{
  "num_key_value_heads": 5,
  "intermediate_size": 832,
  "positions": "rope",
  "bias": "none",
  "init_std_o": 0.00683,
  "init_std_up": 0.0348
}
MLP neurons of a small language model. Each row is named by its layer, matrix (gate and up: input weights) and neuron, and shows model dimensions 96-287. Each number is 500 + 25 x the weight over its row's rms, rounded and kept within 0 to 999. Numbers have three digits each. A neuron's up and down rows have the sign that makes its largest values positive.
After each neuron's rows, "fires after" lists the tokens most often just before its 100 highest values on Wikipedia text that the model never trained on.

L3.gate573:553540506543524487493493533537512477494530521501482484540501475522506478516501440502539492499477475466492517456489567513554504526549488453512456526475489504496488494498532501472499509466486463542487466511459510514543498462496527474509482502487520509525552521473510520491496501511490490514509490516529489513503501505509513485493460514512454516490542533471460526512536494440460547505462505480557506487488505485458512509469472531498473490546472522472492485515516465454511532524503518510507507512459497526479522477518482486524492503464464541452478474498505488485518481477502493481
L3.up573:527498490477498538475500529492512481548521513519478489481537528517499546512519486526501517516489479507524489477515519473471528520512520485499494505473513493513477471438508512521472482471522547498481506488452522528508500518497522478559503482504468537454549535497515507517442486478471489491551501476478498465530448489502509509469457479468543513553484505493511501494460458477489521445488494543491479449524484490546486518488510491567495499520560517510483505451488495478538528541516529468487450510483488526462549520498471484464515508490514482530526531509499511563474491522546477526
fires after: " ", "|", " the", " |", " this", " ("

L4.gate667:494499498506521490501503516532543439479476522503519512503477505492493517550505477481517487468529535519524533484474475483484467481474498490475483515495467524478486508463545488497530513483509500529481514480495508503497507503500494485490428497530487490492488513468499510498525507537515504467556497453498493470524504490556476529507524517521509516490512519487502535482491549472480500504516488488559483506484530477541457505512508496495468537490480509537558473512493523497533464522496487435464498490464479474466438507517484460488514478498519470541474462457498468533504456488519494542
L4.up667:441504480532497488503525501499508473515545517521494512503499519459485533519516463468487485550499509477495528486514492511485479486513468501520483481464514496465482476473498495453495538491528468473524499501457474436497480539498484512492489551485539531498498489507469466519496507466486486519469550507504448489559502513508518525533475486503512512522552450476522496462537506491514533522510477504539522515510516532495442484505473519479475505491481485471540467451445463536521510504455483484507490520502485471532488502509516463476515515486490471502554453430515493526516521498489469521
fires after: ".", ",", " when"

L10.gate548:495489474487487449516510475474491486515530518484470514471482484510490464492519485476508485488480477506500491507515507514502495531459526512441466498490508511517472524515499494509496472484510494518467479505503475479523516512513435536513491470516449534493513490488486491480511505533520476503476496499518516497475549529483478540528494522538567483449486520521530519458509495492529469484455474542528469487456467497491481496485482522510501484518471519519524538518491520447550524502484503499510495537541468523489508462459506498495489472466542475530476547480445478477515551481482490500
L10.up548:514506461489554494527553501501495493520525523544484489468484478492490471460531494524515503509473519507470502519510508528477488500460505504481503510460515449533490450478502504483488466513497454528482483488441468469525527531523503566543456498521508492509535495541491494476500521463488516483479455539485524487483488486487520487476487519503508478509497474491513540493497507506476504488480479528494506489494525486544493468455467443469516471489524523500470517490471492525480515541507472488481469507539495548468532501479531437489498502490523492503513512469450470517489546509527515488
fires after: " ", " ("

L3.gate665:482507469507488516546487500509475523483499503556490515502464482509521498526504481502477490475504514495479480472491469469531502524479444452513467497506500492534516498495486528504490441499565450535443512491462486502519497444459503502463477506506499514501486498492476481471514492456518512470446479487496522502471492498493517504496485481478459526479513486496501517503545524516568487461524457472489488474479521478467492492507480495493477521515501497510537498499463522484524501540497529473498498545487495510495538527537541493500524457470536516465531521535482524489506498503495534514
L3.up665:528492517464470516519471507490521483502491472556506502501495478488512492486497539466514508496506527478519483506504472429524497496551468454462513479505500529517528504471429537504486512516477468514520515474477461487523498526512503509486482522482522466499452493503499496451419513490473492513475500502473464499529498526479504494527513508492503445486535529468505503498533462485504509516537483471478493531527456487515503459527471495493513524520502532479502528518523499487481469490476489562453478506503498513491513479505522506471516534540480496501531527455482482489489505476482455477
fires after: " as", " As", ".", "As", " a"

L2.gate136:529539541462529504479489523470495497536500510528470472470489489521511489517492510543516487517467491514520457539512517506538480506493502542472518467504495508500515504513513492522534471507458500502471541553531524490509518492505505471553462527479520452481488476501533529508506481474483501500490517549491533484527467481560499501511479531506516477508487510532465503530511488498495493507533471484495494486494495495446512542524449480484515511519490440507503531516499515512531492510515516486451519493540502479464504466531538506474489484493489506513497520544571489513476458476543511524
L2.up136:493476481469470509496516493507483535530512493520485521469522497466511505518500518501487508496540496508517453527463493492475451493464515539459468524506525492466509504521510513508513508520510485484535482511526538499507517480506510538536462519505502469502509515503509496482499533446505522521507496498539502507549502538526556406507513478469495513471455558478510467530474474505504489511497494485514500503487517504468523510555451514510493493491497457485522496469498475497477548530540552455490495508470509460515489505493505448475482485508478522454535517479522463513541444484545505504
fires after: " ", "0", ","

L2.gate464:493529482493501498527511504514497469523455474548500476512498543476515484514509477501509501489523460511453453475526534519509524510511536476525501489500477516478449515507431471499537486473534536462496517519527493494492537477458503496500496503513486481532508461483464497505445517472538495512494514499500547480506475516520553493490490530464511504465503476478510461501484468482527531502460500534463503505507514500487530478494465507508425515466497534549534512517489493509543515482501519471525493550485491470529481540499521503501494487491514475519500556525546482458536550491533542536
L2.up464:504473514514500462512494488521513516497496460525479499465494528486468486503503513509501536527522523515536486478487533503463465522482499520483474548494486509489476500525519522468520574537474524522519452482520493458504542471507500515498493503450549480464495493506537441490521517500475466509431465512472514481499498509498523476484474497520532494496486489482503484480477492474502467504463488530535542535515489512492513526445515571458496468530542562524499511516556481494462551499463496487511512487458462508463479469503528495501512544437523488531496502508540477509501499490542499456
fires after: "9", "8", "1", " ", "7"

L3.gate685:483557526482483472517481486519530474515459521522498483503483442462521467511523500505514510518510547520509536520475554471484472503505493518509438451484467525501504493455466463498507488515483477494515460528493499476496534495532525495530532491494528524479491493509530552494450486475546477507476470577512495492499518469547491512470505461512507535442488501481499493480515495496500499488475468506503485509466501486500491540488495545539532494481497500470528496483514541496548500470523487533526485526479502445464502506522523504521490529492495490481509536527507506479481506487459458503
L3.up685:547503479527489509504515460482517538521514514506466464504528498503470535525491501503519554540504499476497502510518479514486474504497528500502511513475531477462511478476470480506521454543464522481474470504485468494488489476462489529498509480510519509487500539507481497512527501459514492470513505551474476488527490508504489527489528457554468491515486491499490472515489470440471464454506464520533453488537492476531504440513476519503505531507507494471542484504488475491492511502498494491521562530500528480507507538451526541506467503480500492523486550494484483509486491468559478510
fires after: "|", " |", " on", "\n", "-", " |\n"

L8.gate334:522508478483482471490492457483477476483539510457511523482498444488517459489522479507517490525492505476512537522522525512497501478497535480470521498458525513524475517465491497493510475521506541513516468520522502467500471446490518471470485514512514477509519507474494493526485473513508480503502536486517479494474495541541469506509487542482513530478475515495485489521486519503491446457478548512528488509563484498503485492473490532521486513522542459472494545474463521562482510488514494489428491502531537512479490557514511506479471472467507498529492491509497486518454544487518521525
L8.up334:486482511501495470524515482487495515502539501532497512540512505472531502515498503510439498512513483490492537502514551550494515517490528528534471466462506503474492462519502492512582448473508458493528519511481509566489507524547516515447522490477526477497542477473530510502545527409515508492451525508513524453503486542474568527522434517521440469509512499499492512498464489516507518524477474495507513533509518449487499511503501489488487507495487513478517503466486456498494558493507489475509530510495489494515484514520495457440512493463500488512507506463482480471499508505507467496
fires after: " ", ","

L2.gate226:514469519479506499502479505481511467506541488479508510464500489472487475533552503485470485500494490497517488517478498482466488493463510458477499481465477461485527464475482530491568541516514524511491483506471511488509512523514521479512527529537505519513548504498503485473472529514491479450520568495485481443474510517525491479491519521494555527489489518493529512548528543478497431466501479515491534497471528543518481463465480484484486442516496546493499518525475529526510503534512460486521525500522491452550495516488519474487493501484470488499452471503519475497482543492518505528
L2.up226:492579477466507497470556519498472512503514486508468507489504490470516475461515501499470487511493510486525506501525506449498479508469533477520487499501498490496489504476495490529538474527516474508461481505460525483513522513484505532464467490505476515456486539466480499460486540485426453507538491516471517504490500545525482515504463467469493510500484506538508487490492517486474488546516502477519496498538552476522508525455519502544476459496547475497493479519506510482514510456507509500510506535514525469536506528498516516454494514531487500524493515538504542504510507547499483485
fires after: " ", "′", " −", "\n", " Pr", "'\n"

L3.gate583:504493519495509541502487513482457496501492496523498480495507530510518519519476490490437530471474552501479481478485500504538513541454500533461521531480511454466466512512487504491549467498496506472517511487518504504515546444468533481497489523462492493510484522496459506514499464547450488490458484473523524510503499528548471477513495471506489496497528468477514535491467529492478487434517518555497470475497474512524496496522487523477482525474496457485492474497486532530520475480508492500564523496502492510514483474504515467506493478477547509499469495499528470493531491506576491509
L3.up583:489495524514500524513491539475513503517509495487525485506557474461486484497474535480512540499503486475529503548517468498507524544524466488527517456464513502519512493497538497521473524497525505524492488482499500494485508501537470445532503507499483476467497478513480518509432474455500498475464529480532494508498561513424510514529486485491514507498483482545486489510472540482515482539487475519479522469527487486497525521510482528476537514503523534522455533502489505518489487495504570522528487525517486486479529463472502471508487543553490520494516514487506502429504495492540508537
fires after: ".", ".\n\n", "==", " a", "==\n", ")."

L3.gate512:491501462509534493507517502452478502437513505469531467478470479491475556515499504488498531519479486545474473467499476550506478509527504531493575515488458519511487504499505491519499513443478511531546489470504460524516524526512535468544472520491472517500492481480509530554484491508480505497482493530511463501509490544495454484521558529503509525465504498512510521515454486491476481469483488490527468491493525501543502489551517485489524509442522495497475492508520550498477514496504501498511514510482503475489525496499433509542494469542489481494501508460491486499494472475492457485
L3.up512:495492520473495495493502479475510517481507523471507468457517533494475455521533483520524536503520545465497476469500485523491466499496514468485509477503552522495529529513495500516463545475487531523513480476456476470480479491499494463537550544511484500507500508472483527493490514543490498480515531541481465507456535538481500527508529496475497491509510496492505548507505436514520489496477484520540522526506533444512467498493474581516493525458548497527492486506531507480483480480520519473506499504478510506488497510522510486510504487486486508496527512490446480443445520547457541472
fires after: " the", " a", "7", "=="

L10.gate439:464485528463515483539517460502547493455562510500452497510517452501463475498548497528495499518479481488463470511469503485472472500501506470522508523511533497515507493538514508531508513486483542493479522502545488502490521496509444486513461507505534499512504493491534548503476518476529514509470524536476491573462492513491520484488506521464466534464512505525509510470483503494519494497504532499529473529487524485449461495473512552537524518471488488499521527488521492516521481489530524476520469515504478514524496456506507465492483494482541495487493526504485482517482462482510485489
L10.up439:487460507531513465511526514514495492477495517525497483502509512474523514471487496523518468530488462497536502508467503516483517510467541514491485507466529503467486491526558522520508502536536532484501535487450434491498491522541459558552510495519554518471492473479519481504500517477497499516515499504475481483506520513469500492552525506488502491498451501488492527536483545495491495484536495464488485512538447514450475477526433481518479515523506490497513499465457454505525496501500497491488503535534489507501525472491506499505568513468501463521507508458475476516521481490509512467
fires after: " ", " $", " approximately"

L4.gate74:516488447491475472473486490517538510487504478504524510516498422463521541508542461496511560508496473507494536561518496510488508493460456509495489536501452537500540512528536504524491506480526462541484520494542493499505589495486471532477512468507491499515469518503513519522478495488500478491539498505524505516506512510519520498548457566470497522480495544478541523491541496503504509516462491482501532548512498454487512517474486516514530480496493504466510519516486507498498467547467510508512519485472491498490501512499513489547528487485485481532529499430492514498494474509494512483
L4.up74:486542482488471464504492503521487495514462552511511482462514485477527491497519505487498504528557465497498491524440563480488510495529456457489508470472528510518518481454542505443501459514531503482497540519496534520530550523478558478489485526520499479516471535502462514513497522486483521536498512502536496549528476517470485492504498460515552515513481493496456508507484493509466421476472493522504498491459483518499493510472499507489515462517507475513478519497488530471531520524481527497468508509518498491487524488485487487473569533464508549524492506530485505488490488498468484503
fires after: " (", " ", "born", " in"

L3.gate117:487503514527508492509512509541476521490414484525439528488493497498483499499520460519517501532492499487491480475488500471557527465493492508517534511490516499493522506545457508507530576488488493502531483477499494514520510509490515475535526477471466477473491457499537488505471507509514488480489525498526509487492531497535548535458477486493488475449519496500515530503501497544471507515502494519485559533553507457526504504459499541463444476492483468492458488507509470547505488540472513494495492526491512527523512535497428495508477462495498522461505540507511478519490528536488489510
L3.up117:501483528490500519484482502512513457522509522523507465462513518491489544532493505485497489543497530488475488501458474547535545475489493436468529516501469482481474529505507499546523492506507511472526518496495484480507482466491463468520534472482547497445488506507498507521494521493515519474487500497479497457473548468538445481529512501484506506500502464479504494466487485456509484521535472498567514478522474468496503520517488475528503529477483514523470475489500520448528486494494478510538518496468525547513438447467488519501541487488572501517474503490516488542518491556516494506
fires after: "9", "1", "=="

L3.gate282:506515541533506492462462521456486512518528468549458512474551500507508457497485541512518477487455468511472517487487476544467506488488486465516483463469473493492513486504494504486516490518511545491517507495493501494496521506505458503515514510458553440474493507462514537495491533478539501509473441501483476503501498513516491490512465497519545486462509509493472506524473467507509533504523458506479492455540507534533484498498513510505490481485503475462466547540499550500530474477487471524471533487535461493499514460507519490519525508477504505511490478455478514537498492515512464538
L3.up282:538457525514505470550504461513512511486484462539514513498526486485533506472492461500470528530511505544505510510494516494507500491506484524532501485507535516534476486529509508482493516513482475528532491508504443497518544465441512488519464535445524514507531513543518493506477494477495449534428491503471495504498538529524483471507492534567532538478494498531500448516466514517515506500469521488448496494507460512487488490492495498491502530527456484481530456527498492496498494506514530533512548473539509462518542515469517458451496503503444502486516492483500452454528474449518515479
fires after: ".", "-", "==", " N", "|", " a"